From a checkpoint of a small transformer trained on Wikipedia.
Architecture: RMSNorm before each block, rotary positions, no biases in attention or MLP, untied embeddings, normalized queries and keys.
MLP neurons of a small language model. Each row is named by its layer, matrix (gate and up: input weights) and neuron, and shows model dimensions 160-223. Each number is 128 + 24 x the weight over its row's rms, rounded and kept within 0 to 255. A neuron's up and down rows have the sign that makes its largest values positive.
Before each neuron's rows, "fires in" lists the words (lower case) most often at its 100 highest values on Wikipedia text that the model never trained on.

fires in: "april", "december", "july", "august"
L3.gate696 [138 170 153 148 103 107 127 140 126 133  96 112 177 137 118 144 141 121 172 119 116 106 102 124 106 118 139 168 123 104 145 106 107  95 136 156 109 111 122 155 128  74 150 119  69 137 143  72 136 123 110 116 114 169 149 139  95 138 127 114 148 150 141 133]
L3.up696 [124 152 153 142 101 122 135 167 113 119 102 110 167 125 119 139 145 126 188 141 127 117 109 112 115 133 155 169 129  82 147 115 110 104 130 146 123 110 135 166 126 127 129 127  80 166 141  80 133 110 112 111 124 142 163 135  85 142 118 105 113 142 156 116]

fires in: "their", "from", "other", "some", "various", "an"
L8.gate473 [119 123 133 127 127 154 161 141 124  95 129 139 130 152 105 124 105 130 142 110 143 173 152 105 122 180 142  96 123 115 147 145 119 187 156 122 176 136 118 134 108  84 151  99 135 172 114 118 115 131 128 119 122 157 111 115 100 109  98 148 109 123 176 136]
L8.up473 [ 94 117 143  87 137 127 140 124 132 112 124 122 142 101 104 134 131 115 136 138 142 122 142 102 113 153 125 132 104 165 171 130 103 197 118 121 118 116 119 121 100 124 105 124 171 153 105 130 123 115 123 102 110 119 104 127 124 145 104 121 128 141 140  99]

fires in: "through", "including", "include", "included", "via", "includes"
L2.gate208 [127 122 150 142 119 127 119 186 120 139 120 139 163 139 151 166 143 139 119 151 171 151 136  90 103 192 130 118 120 117 132  98 132 119 150 158  56 120 162 129 125 154 138 148 126 135 111 153 137  77 160 116 105  77 130 171 121 140 125 145 103 126 103 118]
L2.up208 [109 127 111 116 127 112 129 138 176 126 108 115 155 124 111 155 108 120 145 139 161 131 182 116 119 156 119 145 121 122 166 154 122 144  98 162 108  85 180 143 113 120 115  87 103 106 114  76  99  71 134 119  75 125 139 140 179 140 156 102 107 181 118 111]

fires in: "was", "were", "is"
L21.gate889 [114 105 183 121 145 107 118 160 103 186 142 118 126 149 135 140 144 131 154 142 114 127 138 120 115 153 116  91 157 158 146 125 145 128 148 138 153  75 145 127 125 161 135 150 108 121 119 138 123 110 117 142 121 106 173 104  76 148 135 144  96  96 131 116]
L21.up889 [151 141 134 118 122 126  68  93 101 101  86 111  84 123 113 106 124 135 178 109 103 141 117  96 151 166 141 176  81 140 124 100 135 128 142 115 121 133 124  98 152 167 140 159 118 129 125 126 150 123 158 129 153  77 125 134 176 122 141 143 136  89 132 108]

fires in: "division", "army", "force", "battalion", "regiment", "battle"
L2.gate560 [113 124  86 163 102 125 103 104 119  85 179  85 124 149  68 150 120 160 102 126 118 122 148  87 153 157 102 136 125 180  95 127 106  96 122 140 173 135 127  73 104  74 155 167  87 121 127 153 127 143 138 137 108  91 118 130 113 130 109 149 142 128 105 143]
L2.up560 [139 150 145 124 149 115 132 107  92 110 136 124 174 108 116 160 108 158 120 151 147 171 114 108 155 101 141 133 160 159 111 119 157  90 152 113  94  88 114 114  61 116 124 144  91 123 148 126 157 149 140 161 105 125 140 155 103 144 121 138 117  98 101 155]

fires in: "army", "government", "military", "battalion", "regiment", "spanish"
L3.gate439 [114 112 119 114 134 131  98 136  66  85 154 128 126  87 120 139 145 132 110 121 146 157 129 170 178 141  93 125 165 117 127  95 142 117 110 170 134 135 124 127 105 146  99 111 101 177 120 137 131 193 115 144 127 103 119 134 133  65  89 112 131 143 122 160]
L3.up439 [119 133 157 110 130 124 106 154  85  92 129 120 158 129 103 154 118 141  98 124 163 156 141 107 166 159 133  95 155 150 146 100 141 107 127 144 124  77 151 185  82  88 138 135  74 166 144 115 137 139 128 144 141 139 135  96 150 104 154 130 157 104 123 118]

fires in: "under", "near", "around", "approximately", "castle", "nearly"
L2.gate311 [122 183 155 136 162 109 131 133 102 131 125 147 131  66 133  85 141 103 120 143  62 115 147 142 108 139 103  84 132 127 140 124  81 108 124 155 115 148 198 106  81 114 171 106 172 143 168 107 168 136 108 126 117 153 113 127 179 159 112 178 128 112 105 105]
L2.up311 [105 167 108 131 129 148 179 147 123 114 118 133  90 149  84 160 128 144  70 143 135 133 139 146 158 150 129 146 145  76 113 124 133 119 109 161 110  84  99 116 137 106 124 129 131 127  87 134 114 115 117 100 132  86 148 119 101 126 146  88 134 118 121  90]

fires in: "which", "that", "sadf", "usphs", "uk"
L11.gate457 [126  98 109 105 105 159 113 160  83 113  90 177 108 164 178 140 190 139 106 131 117 144 134  85 115 125 157 111 114 104 108 152 114  98 121 168 116 126 127 144 140 165 155 128 106 134 126 110 117 179 198 160 146 157 104 133 129  89  85 134 130 111 105 109]
L11.up457 [172 111 124 108 139 173 131 140  93 108 145 111 127 108 139  98  87  86 133 113 104 143 127 133  89 153 105 153 154  72 143 135 115 137  92  91  93 131 184 118 139 123 110 112  91 153 114 121 141 105 101 150 119 153 124 119 131 121  80 134 123 103 109 105]

fires in: "japan", "china", "philippines", "mexico", "brazilian", "ukraine"
L2.gate804 [120 149 100 185 115 163 129  97 124 119  72 109 125 105 127 139 159 138 145 129 133 100 137 108 160  92 114 135 132 108 165 124 109 120 139 129 145 142 168 135 144 129 152 122 113 149 147 132 118 184 163 122 137 145 122 122 148 135 136 138 119 140 100 124]
L2.up804 [115 173 103 140 133 110 134 150 145 132  71 109 130  96 141 147 152 108 117 143 146  97 153 132 165 116  68 152 154 131 152 120 153 139 114 183 127 128 145 125 170 122 128 107 116 136 175 148 107 134 132 122 105 135 154 122 141 118 147  93 105 140 106 125]

fires in: "some", "most", "several", "various", "main"
L6.gate508 [110 126 108 140 149 150 133 164 135 141 132 142 144  72 132  97 147 137 120 186 157 148 105 126 139 153 131  91 135 115 145 139  96 124 174 184 151 107 130 145  87 118 144 122 149 173  72 176 132 113 117  99 149 109 131 117 135 157 133 151 114 158 162 119]
L6.up508 [150 100 155 119 127 122 121 105 141  62 140 197 169 110  74 159 143 108 109 152 138 127 137 150  66 122  87 126 133 165  94 147 100 168 139  91 111 161  89 148 116 112 113 126 136 132 111 125 152  98 144 109  88 150 134 112  99 125 132 171 150 116 155 169]

fires in: "born", "young", "studied", "younger"
L6.gate869 [141 172 105 114 126 104 124 136 112 149 126 111 120 111 118  87 143 111 165 159  98 120 124 131 153 110 144 148 127 140 183 121  95 116 142 120 103 184 123 143 142 101 125  83 126 114 115 134 132 192 127 133 127 139 157 168 117 105 123 150 116 140 136 119]
L6.up869 [ 86 145 105 107 107 132 140 134  76 158 100 131 106 114 147 133  84 122 113 147  99 130 104 154 155 166 120  94 115 157 118 119 155 105 158 126 119 124 125 101 153 116 123  89 108 147 111 100 116 100 120 136 172 164 114 148 144 134 157 133 149  97 158 135]

fires in: "this", "to", "medal"
L6.gate91 [146 151 131 160 137 126 156  89 139  60 144 173 123 172 100 117 150 112  92 168 130 141 100  91 153 172 119 121 134  89 113 122 115 127 171 139 157 153 147 121 128  93 102 133 114 120 101 129 109 156 149 122  78 100 144 116  84 129 144 146 162 126 140 116]
L6.up91 [138 118 117 109 150  92 123 156  83 158 117 134 133 137 128 100 116 119 108 116  91 151 135 149 131 115 116 107 128 107 103 150  97 130 124 111 112  98 133 102 152 119 131 149 101 119 125  98 104 119  79 133 159 122 162 144  74 124 130 153 114 117 106 101]

fires in: "made", "because", "said", "make", "sent", "signed"
L8.gate755 [121  86 116 149 168 120 127 119  88 131 143 161 143 145 149 141 160 142 120 171 181 158 132 185 125 104 178 136 108 111 151 101 153  84 145 152 166 134 165 112 122 146 166 120 116 151 124 134 137 136 159 134  98 113  72 139 115 142 138 133 105 119 120  91]
L8.up755 [108 131 106 110 165 107 136 162 123 104 145 144 171 128 170 124 152 155  95 154 123 172 141 152 138 110 135  92 119 145  90  95 115 129 125 147 151 100 115 118 153 140 130 143 108 160 129 186 116 150 171 121  56 106 123 129  89  87 157 172 126 114  83 137]

fires in: "two", "made", "make", "among"
L2.gate10 [172 121 138 179 117 106 141  80  75 121 114 105 109 130 141 155 136 133 109 146 116 146 119 155 120 147 129 125 165  74 139  99 125 163 162 152 151 113 108  84 106 108 128 106 117 164 128 156 164 118 146 130  93 101 143 116 112 141 119 140 127 128 167 165]
L2.up10 [118 130  87 139 135 124  80 146 108 125 159 129 132 104 130 183 145 170 109 112 146 145 171 136 112 145 157 104 125 110 133 112 126 184 146 114  88 131 154 131 118 121 140 108 129 127 137 131 147 173 159 145 133 100 120 131 117 122 155 154 108 100 172 129]

fires in: "after", "following", "while", "although"
L3.gate625 [125 120 136 128 164 174  97 129 122  93 153  97 128 104 122 114 150 159 129 163 146 144 179 113 149 153 136 166 142 118 101 126 142 112  87 130 119  71 162 159 140 159 100 134 150 146 109 173 110 134 143 101 131 166 132 138 119 160 104 150 119 167 112  85]
L3.up625 [117 152 150 158  62 137 114 100 160  95 115 167 126  93 124 147 134 118 110 110 163 150 122 159 110 141 110 146 141 129 147 100 154 140 149 103 175 164 134 136 135 177 153 143 133 143 104 138  97 106 146 100 136 121 127 150 163 149 115 165  79 128 118 114]

fires in: "at", "operation", "of"
L8.gate170 [100 146 148 134 119 169 118 124  94 133 129 127 120 136 117 122 147  97 107 149 128 127 138  88  98  99 113 118 163 144 183 118  94 113 132 109 120 116 124 120 141 132 114 125 105 146  68 112  69 138 154 120  90 108 140 101 120 124 128 144  81 163 120 131]
L8.up170 [146 139 110 159 153 150 125  92 165 122 144  95 174 101 146  87 145  95 109 135 106 140 104  75 127 123 163 111 172 139 116 134 129  85 124 154 143 148 160 121 114 133 143 140 120 134 121 107 111  73 142 109 125 157 139 132 110 152 147 103 141 125 134 160]

fires in: "to", "and", "helped"
L22.gate71 [148 109 142 119 107 100 142  37  95  95  84 101  95 152 108 122 147  91 103 121  59 151  88 117 118 120 136 139 114 105 179  99 134 133 125 105 106 142 151 110  95 159 141  97 109 163 118 122 139 118 133 106  79 132 167 127 153 109 134 128 138 119 122 124]
L22.up71 [135 151 118 182  94 143 133 105 141 119 118 157 158 177  86 110 124  90 135 121 115 138 114 182 127  90 146 161 115 126 146 127 145  97 129 104 178 155 155 119 116 133 136 131 124 142 150 115 120 100 107 149 154 110 172 118 126 155 113 152 110 123 101 170]

fires in: "japan", "russia", "philippines", "ukraine", "portugal"
L2.gate27 [113 146  95 152 141 144 146 104 148 117 117 137 119  92 169 129 188 159 127 162 112 102 125 141 154  96  98 171 109 118 124 119 124 127 143 109 113 150 180 116 150 127 146  99 100 119 160 156 124 138  97 147 186 113 168 125 128 123 116 106 104 115 117 138]
L2.up27 [ 92 148 165 168 122 166 119 111 115  97 109 137 111  75 136 119 127  91 120 156 128 125 120 169 132 133  97 141 158 125 158 112 141 149 142 112 172 109 161  95 173 128 146 118 109 116 134 133 131 122 142 111 157  86 161 130 132 137 128 103  92 161  93  99]

fires in: "of", "for", "to", "full", "well"
L6.gate377 [131 138 120 135  82 113 178 146  71 130 131 143 138 118 102 116 120 114 140 142 132 157 171 141 124 113 155 107 152 137 101 141 106  91 156 116 103 104 113 121 125 147 151 137 143 135  78 119 131 112 106 133 182 176 124 133 137 120 133 158 126 180 137 116]
L6.up377 [135 136 121 121 131 162 130  98 109 114  93 120 103 139  96 106 129 128 100 105 137 136 137 178 113 124 128 131 149 134 149 111 129 139 134 138 134 170  96  98 155 119 131 148 138 156 128 173 106 192  87 113 146 100  87  81 127  97 131 145 158 130 109 138]

fires in: "during", "when", "weiss", "they", "after"
L2.gate88 [118 128 165 111 127  95 161 109 149  67 105 153 138  87 137 106 140 100 166 122 123  83 153 132 138 133 133 138 130 127 115 151  96 130 101 134 141 133 167 141 100 164 149 131 142 150 153 147 110 101 142 123  85 146 122 109 125 107  87 106  94 105  81 101]
L2.up88 [126 147 138 116 139 114 144 134 179 106  96 171 134 114 154 110 140 136 122 132 109 121 163  79 111 134 149 152 143 144 108 126 103 161  91 121 141 170 149 122 130 182 128 148 169 142 163 148 141 152 110  93  77 125 143 116 133 140  81 126 109  93 127 125]

fires in: "the", "a", "of", "to", "in", "tennessee"
L15.gate344 [126  93 139 133 113 159 105 114 143 138 115 122 114  78 122 112 103 129 134 147 157 106 149  73 106 133 126 123 123 161 153 130 153 159 122 111 117 131 126 102 130 130 176 106  91 126 100 116 156 158 127  86 129 127 111 109  99 113 159 167 120  91 193  93]
L15.up344 [ 98  91 114 147  88 114  72 140 113 127 112  98 132 144  87 181 150 113 150 140 121  79 165 148 167 126 137 125 120 184 122 131 142 104 129 101 110 112 137  82 120 144 138 155  95 111 131 143 128 109 115 106 132 116  99 115  98 140 131 122 151  91 132 106]

fires in: "of", "in"
L16.gate592 [132 142 131 136 154 136 162  77 138 116 152  91  95  85 132  97 138  93  83 159 147 117 150 101 104 120 119 111 180 101 110 108 104 105 137 139 133 136 110 148 102  84 131 129  92 149 125 105 122 159 130 114 121 121 150 109  96 114 135 150 157 107 118 150]
L16.up592 [155 123 119 109 113 134 134  76 108 118 156 124 135 139 149  94 121 144  94 137 117  85 150 156 119 142 138 122 139 143 119 161 147  99 134 153 139 135 127 112 130  80 127 122 158 125 119 113 158 108 104 104 127 109 125 125 127 175 110 117 124 124 130 150]

fires in: "including", "was", "is", "include", "as", "were"
L8.gate221 [115 139 158 141 120 136 115 182 132 155 109 164 165  89 126 153 128 110 102 111 126 115 136 111 154 153 118  80  95 110 157 132 155 146 105 148 123 156 131 136 118 172 113 164 123 110 125 157 138 143 130 157 107 123 153 112 152 131  66 102  86  71 116  86]
L8.up221 [ 94 159 125 181 108 121 113 130 134 135 115  88 127  88 117 127 142 119 130 108 147 109 105 164 107 150 107  98 133 147 135 112  87 149 123 116 158 147 114 150 100 108 113 140 117 109 135 146 121  93 126 115 116  99 173 135 144 127 129 150 110 109 139 151]

fires in: "were", "of", "was", "with", "and"
L21.gate871 [114 119 137 103 155 145 105 126 130 126 126 139 119 120 158 103 178  80  95 137 106 154 111  79 123 137 128 130 129 138 148  99 150 129 165  93  95 113 122 126 131 142 144 159 141 148 133 132 119 110 150 149 107 143 158  78  70 108 126 133  96  83 107  67]
L21.up871 [128 124 137 145 167 119 117 140 128 125 102 100 148 128 159 179 120  65 118 103 110 152 123 122  95 192 125 124 108 100 161 139 140 120 168 139 131 120 129 106 168 139 162 146 114  92 114 126 149  89 112 153 101  66 137  88 101 154  82  76 147 108 109 143]

fires in: "of", "the", "in", "over", "this"
L15.gate359 [133  92  89  77  85 126  97 151  73 119 110  96 152  90 160 116 119 136 131 171 175 151 123 134  93 174 126 132 161 176 144 123 147 152 142 112 122 121 119 168 125 110 180 126 111 149 112 139 167 118 187  97 132 158 106 100 153 122  97 140 135  97 171 130]
L15.up359 [117 148 120 152 118 117  92  59 147  93 125  87 175 141 168 114 123 133 129 129 101 117  98 150 146  92 118 152 116 124 164 118 116 119 150  82 116 122  91 116 152 113 148 110 118 138  99  99 111 153  83 142 119 124 138  98 131 107 108 176 127 135 131 142]

fires in: "to", "and", "utc", "chevrolet"
L18.gate704 [129 138 112 129 147 134 114 116 135 103 138 109 112 176 124 123 154 122  92 129 121 128 135 162 111 117 160 154 141 175 126 110 137 103 128 140 105 141 116 151 107 134 142  95 107 151 104 141 178 143 131 145 105 136 167 119 140 120  82 164 144 156 162 120]
L18.up704 [145 149 111 142 116 136 129 103 147 132 128 113 106 115 134 124 132 114 152 111 101 140 155 134 148 132 175  95 133 117  76 120 140 110 102  81 153 141 156 133 142 117 145 121 148 137 125 136 122 145 125 108 140 144 102 167 107 165 124 138 113 147 149 144]

fires in: "other", "within", "specific", "that", "playing"
L8.gate864 [137 130 101 124 118 120 147 140 145  95 109 150 150 137 102 111 103 148 189 127  91 134 115 150 133 163 131 148 117  89  67  79 168 128 128 172 155 163 141 147 115 118 118 160 108 131 175 144 128 118 124 156 104 103 125 102  75 105 105 122 151 108 145 124]
L8.up864 [139 189  94 125 138 143 120 149 155 114 130 144 120  88 156 105 140 134  92 135 147 141  70 149 131 110 145  74  82 140 122 166 134  93 118 133 142 146 120 163 133 122 130  70 121 112 165 130 147 118 174  93 119 100 182 134 107 112 126 155 135 136 166 121]

fires in: "including", "of", "like", "though", "include", "known"
L6.gate107 [ 90 148 124 114 121 133  93 140 123 153 129 181  94 135 125 124 119  95  95 143 102 140 107 153 122 164 121 151 102 129 122 116 136 113 104 144 157 127 155 112 113  78 116 134 159  89 142 157 109 100 148 110 126 134 147 135 111  90  94 133  84  83 161 119]
L6.up107 [136 126 139 141 150 123 174 168 137 107  78 148 166 119  84 137 121  99 113 129 118  99 120 123 119 103 118 108 103 103  94 118 116 171 129 152 171 120 153 120 131  90 129 110 139 172 139 137  90 140 134 129 112 112 150 152 153 102 129 137 144 112 117 122]

fires in: "that", "which", "who", "to", "only", "they"
L21.gate365 [141  98 121 154 163 177 139 154 127 117 115 178 111 119 168 115 124  65 115 163 119 122 127 154 137 120 165 138 129 144 148 125 156 117 182 181 121 153 125 128 110  94 140 109 131 132 115 127 143 160 158 147 115 124 116  86 149  86 139 154 122 137 137 131]
L21.up365 [171 159 111 100  90 132 146 110 113  97  88 159 151 155 127 123 127  59 135 113  91 142 172 105 167 127 109 141 114  97 143 126 147 170 115 109 134 148 148 118  95 135  91 158 104 177 128 124  95 120  85 118 157 129 140 122 123 136 113 148 126 113 132 145]

fires in: "2025", "1996", "2021", "2026", "1994", "1993"
L6.gate309 [ 90 166 152 121 135 111  71 108 115 123 126 111 158 172 135  96 140 124 150 121 129 118 132 151 114 191 150 121 116 156 139 121  75 156 122 128 118 146 126 130 166 124 179 138 131 135  98 134 103 111 119  90 151 126 142 154 155 173 154 112 142 152 100 108]
L6.up309 [111 129  91 141  79 127  99 136 141 126 156 161 123 117 134 115 143 119 147 149 117 183 107 127 155 182 121 145 158 131 158 138 148 131 151 155 149 163 152 129 113  75 158 139 132  96  86 143 117 159 141 158 168 133 148 163 148 132 127 154 136 161 118  98]

fires in: "of", "related", "about", "relative"
L6.gate75 [132 127 125  92 148 137  94 166  94 135 119 138 155 106 141 149  77 134 162 140 173 119 147 144 142 166 149 106 114 166 112 143 115  95 151 107 160 119  85 146 135 103 124 170 135 118 114  83 156 123 134 111 129 154 167 153 115 149 131 111 108 119 132 136]
L6.up75 [141 147 136 131 163 111 143 110 157 104 130 152 108 141 135 131 139 150 139 157 116  81 127 137 162  87  98 147 144 152  73 162 109 122 158 132 139 118 103 141 139 140 153 106 136 137 147 113 138 133 172 174 133 161 122 113 153 155 141 126 118 133 134 122]

fires in: "july", "december", "november"
L2.gate833 [128 143 142 148  85 106 158  93  99 118 123 119 138 153 138 131 153 113 156 104 122 120 168 126  98 136 129 162 162  93 120 159  98 119 100 115 135 144 158 131 127 110 128  86 114 153 150  85 107  85  90  95 132 130 141 120  84 149 115  89 155 173 159 102]
L2.up833 [137 151 122 186  54 131 155 143 106  99 108 138 127 156 152 148 153 130 146 104 128  96 134 137  97 135 117 159 143 101 142 140 101 134 135  67 133 114 117 130 137 152 106 127 107 183 173  92 111 104 103 122 123 137 130 130  87 128 136 121 109 144 166 115]

fires in: "all", "some", "most", "among"
L18.gate502 [122 156 129  89  93 165 138 101 120 109 118 102 130 142 126 135 127 130  99 133 110 130 124 156 117 128 105 118 148 116 132 100  96 167 143 130  95 126 145 139 122 138 139 117 135 122 107 129 122 152 103 155 131  99 139 155 162 125 115 201 157 122 177 143]
L18.up502 [124 107  88 101  67 119 163  76 113 120 152 126 116 122 118 120 123 127 101 118 133 158  93 106 128 101 106 117 122 119 129 146 128 129 117  79 141 157 125 149  84  96 126 118 140 131 123  56  79 138 129  72 160 136 109 134 121 108  76 128 127 131 188 142]

fires in: "began", "after", "died", "following", "started", "despite"
L2.gate325 [135 137 138 115 110 118 110 117 139 100 180 146 125  88 130 122 128 142 158 134 167 100 128 150 176 151 137 128 139 131 108 151 126 133 127 118 135 162 136 127 157 132 117 124 133 147 165 141 118 106 163 147 108  99 123 176 118 135 132 217  87 130 127 148]
L2.up325 [ 80  99  89 124  93 156 145 135 148  70 124 131 110 167 119 156 117 158 134 120 154 126 135 122 179 174 108 136 171 115 146  88 138 110 153 155 175 123 134 129 142 129  95 142 138 104 119 121 118 106 140 130 110 153 120 129 147 121 111 147 108 141 102 146]

fires in: "of", "among", "parallel"
L6.gate2 [129 126  93 124 165 135 125 113 112 121 114 144 150 142 131 166 102 135  85 131 137 157 116 166  82 152 104 111 110 103 112 148 142 124 171 135  93 140 102 155 159 155 161 144 147 105 112 118 151 124 139 175 157 151 153 128 152 116 105 103 107 123 106  84]
L6.up2 [ 94 173 139 142 115 131  91 128  99 168 121 117 141 124  97 110 115 122 157 121 162 106 118  80 117 143  94 150 133 156 138 121 138 121 141 114 101 126 150 157 118 138 117 144 110 116 149 122 132 143 104 130 137  93 160  97 130 145 106 106  76 113 124 150]

fires in: "january", "april", "july", "december"
L3.gate434 [114 146 159 124 113 122 151 145 121 109  80 142 159 174 152 129 159 116 143 163 114 100 127 150 111  96 176 155 118  67 111 125 119 128 147 151  92  96 123 129  82 111 133 137  89 166 133 101 165 114 112 116 155 139 142 117  99 141 143 165 127 153 164 117]
L3.up434 [116 153 140 141  86 118 147 140  99 155 107 142 145 180 151 120 118 104 141 167 113 102 130 143 100 116 113 153 133  74 141  98  94 100 139 132 105 110 135 138 110 123 144 103 137 161 147 107 138 104 101 128 119 131 115 117  99 142 100 118  96 135 159 134]

fires in: "to", "the", "of", "from"
L15.gate358 [ 90 134 125 125 118 153 137 115  73 116  88  91  87 124  94  97 106 115 123 122 161 113 119 154 140 183 144 123 146 130 117 133 116 121 162 120 113 108 104 113 110 111 126 103 135 203 134 149 133 128 150 104 125 118 120 123 123 119 133 140 142  84 203 150]
L15.up358 [164 142 119 121 131 118 131  91 155 171 117 132 124 101 143 139 139  99 123 125 166 129 125 128 137 105 121 126  58 120  83 124  99 182 141 126 135 109 125 118  88 105 138 139 114 109 124 145 122 148 129  89 126  97 131 162 174 127 125 140 152 107 121 101]

fires in: "to", "failed", "helped"
L6.gate826 [130 142 128 107 123 108 158 112 140  94 122 130 111 159 145 128 106  95 171 139 100 167 159 167 104 123 182  99 125  83 118 176 114 118 109 130 137 150  91 111 155 101 138 120 101 134 123 110 108 146  80 143 148 142 133 145 137 156 138 187 166 157 102 134]
L6.up826 [129 137 177 156 183  97 109  89 159 104 129 155 122 114 131 150 136 106 156 158 139 117 133 156  97 128  95 133 130 134 159  85 139 126 125 146 184 119 162  64 133 110 126 104 107 131 123 127 114 123 120 142 102 132 104 106 145 159 144 126 115 163  90 122]

fires in: "on", "of", "about", "between"
L6.gate178 [151 111 144 127  80 137 118 126 133 103 129 139 143 116 124 163 109 143 118 138 143 130 116 117 174 162 137  97 144 142 165 155 117 133 135 133 177 101 116 123 159 108 131 110 131 122 124  71 138 135 146 113 183 157 149 122  89 148 128 122 140 128 131 102]
L6.up178 [132 129 129 142 145 138  95 152 129 139 113 123 118 110  84 147 128 121  96 100 116 114 145  74 149 122 130 149  93 149 102 174 167 112 116 113 114  80 104 142 167 124 123  90 109 156 135 128 122 124 145 113 126 163 177 125  99 133 138 113 130 110 127 125]

fires in: "to", "of", "in", "charge", "cannot"
L11.gate40 [168 127 157 148 107 162 115 107 178 125  95 187 132 132  95 116 147  88  92 133 112  87 137 121 132 159 124 125 129 143 116 145  97 146 135 135 145 182  97 137 102 120 128 102 122 157 104 137  93 134  86 147  92 123 131 147 142 129 136 212 157 120 138 145]
L11.up40 [112  81 174 150 158 145 143  80 137 159 116 142 133 115 101 119 116 136 125 111 116 115 119  81 191 119 143 119  92 137 148 156 150 113 122 108 114 103 122 117 122  75 107 130 150 160 149 120 117 118 145 118 115 130  90 107  86 113 148 127 116 117 120 105]

fires in: "that", "after", "about"
L16.gate210 [174 130 176 137 122 114 129 117  90 103 126 158 156 119  73 151 149  97 144 137 144 101 138 123 144 150 132 138 133 142 131 138 133 113 130 117 176 153 165 142 104 127 150 127 106 129  90 135 102 111 150 158 107 122 114 130 124 110 124 111 140 111 127 183]
L16.up210 [123 134 111 143  95 130 124 109  67  91  91 129 116 128 141 123 126 108 100 162 137 153  65 146 134 149 143 109 148 154 146 127 140  92 131 137 111 119 134 178 146  92 115 134 127 132 107 154 134  61 114 142 138  98 167 178 135 146  85 175 101  85 148 123]

fires in: "for", "of", "de", "and", "a"
L8.gate885 [134 134 113 133 116 147 144  76 140  96 129 141 105 126 113  99 115  97 118 132 181 176 101 107  92 158 129 126 156 131 125 141 102 137 128 153  86 106 126 178 121 112 125 111 161 132 129 144 104 117 153  87 124 122 129 132 157 107 149 152 107 130 149 128]
L8.up885 [179 160 139 138 178 127 142 117 135 171 141  82 132 139 100 136 145 111  85 122 150 154 102  78 102 138 118 135 104 113 171 144 129  80 121 137 106 120 160 122 123 168 116 128 146 186 129 139 160 107 135 135 131 158 132 110 128 115 144 123 137 162 103 127]

fires in: "championships", "of", "games", "a", "vellum", "drums"
L8.gate796 [140 118 108 110 140 140 118 115 108  83 155 126 149 149  61 106 136 106 164 157 140  94 118 142  89 118 116  89  84 115 126 114 127 124 157 143 175 145 113 150 122  97 147 115 146 122 137 137 156 151 136 162 133 140 109 128 152 114 115 162  90 179  97 124]
L8.up796 [130 150 125 122 175 111 154 154  99 115 104 189 113 137 142 105 106  98 156  91 107 138 128 142 120 138 114 138  97 156 152 130 131 149  92 118  69 159  95 125 120 119 133 128 126 116 152 155 132 145  85 167 145 162 148 116 134 126 147 147  75  87 117 131]

fires in: "and", "high", "of", "or", "y", "south"
L16.gate298 [ 85 117 144 118 151 154 123 121 164  99 106 131 110 169 149 139 146 102 145  95 157 153 125 121 124 152 161 135  99 147 135 109  78 121 177 161 155  95 111 114 115 115 153 126  90 119 125 129 141 101 155 123 141 160 139 145 149 147  62 180  97 125 118 115]
L16.up298 [139 131 174 133  81 162 133 137 127 130 167 145 139 124 111  96 112  49 149 106 121 110  89 109 120 156 111 121 170 126 112 104 160 166 118 110 158 141 161 146 116 173 123 106 110 125 138 114 136 125 120 113 145 149 168 118 136 125 132 130 125 130 169 177]

fires in: "all", "follow", "vellum"
L3.gate112 [142 165 171 114  85  92 151 142 125 109 142 174 124 134 170 116 114 129 112 113 128 131 122 111 141 114 137 110 135 129 112 146 113 118 175 102 151 167 145 110  99 110 153 146 122 163 125 110 137 139 153 132 165 124 110 154 128 135 138 156 105 125 154 113]
L3.up112 [157 173 147 104  98  88 163 132 133 160 165 149  93 115 167 149 125 157  91 132 135 141 133 120 119 110 125 111 126 100  57 115 110 136 133  98 155 148 133 111 118 110 118 163 191 148 120 131  99 125 116 105 133 101 108 171 155 132 109 175 164 155 155 128]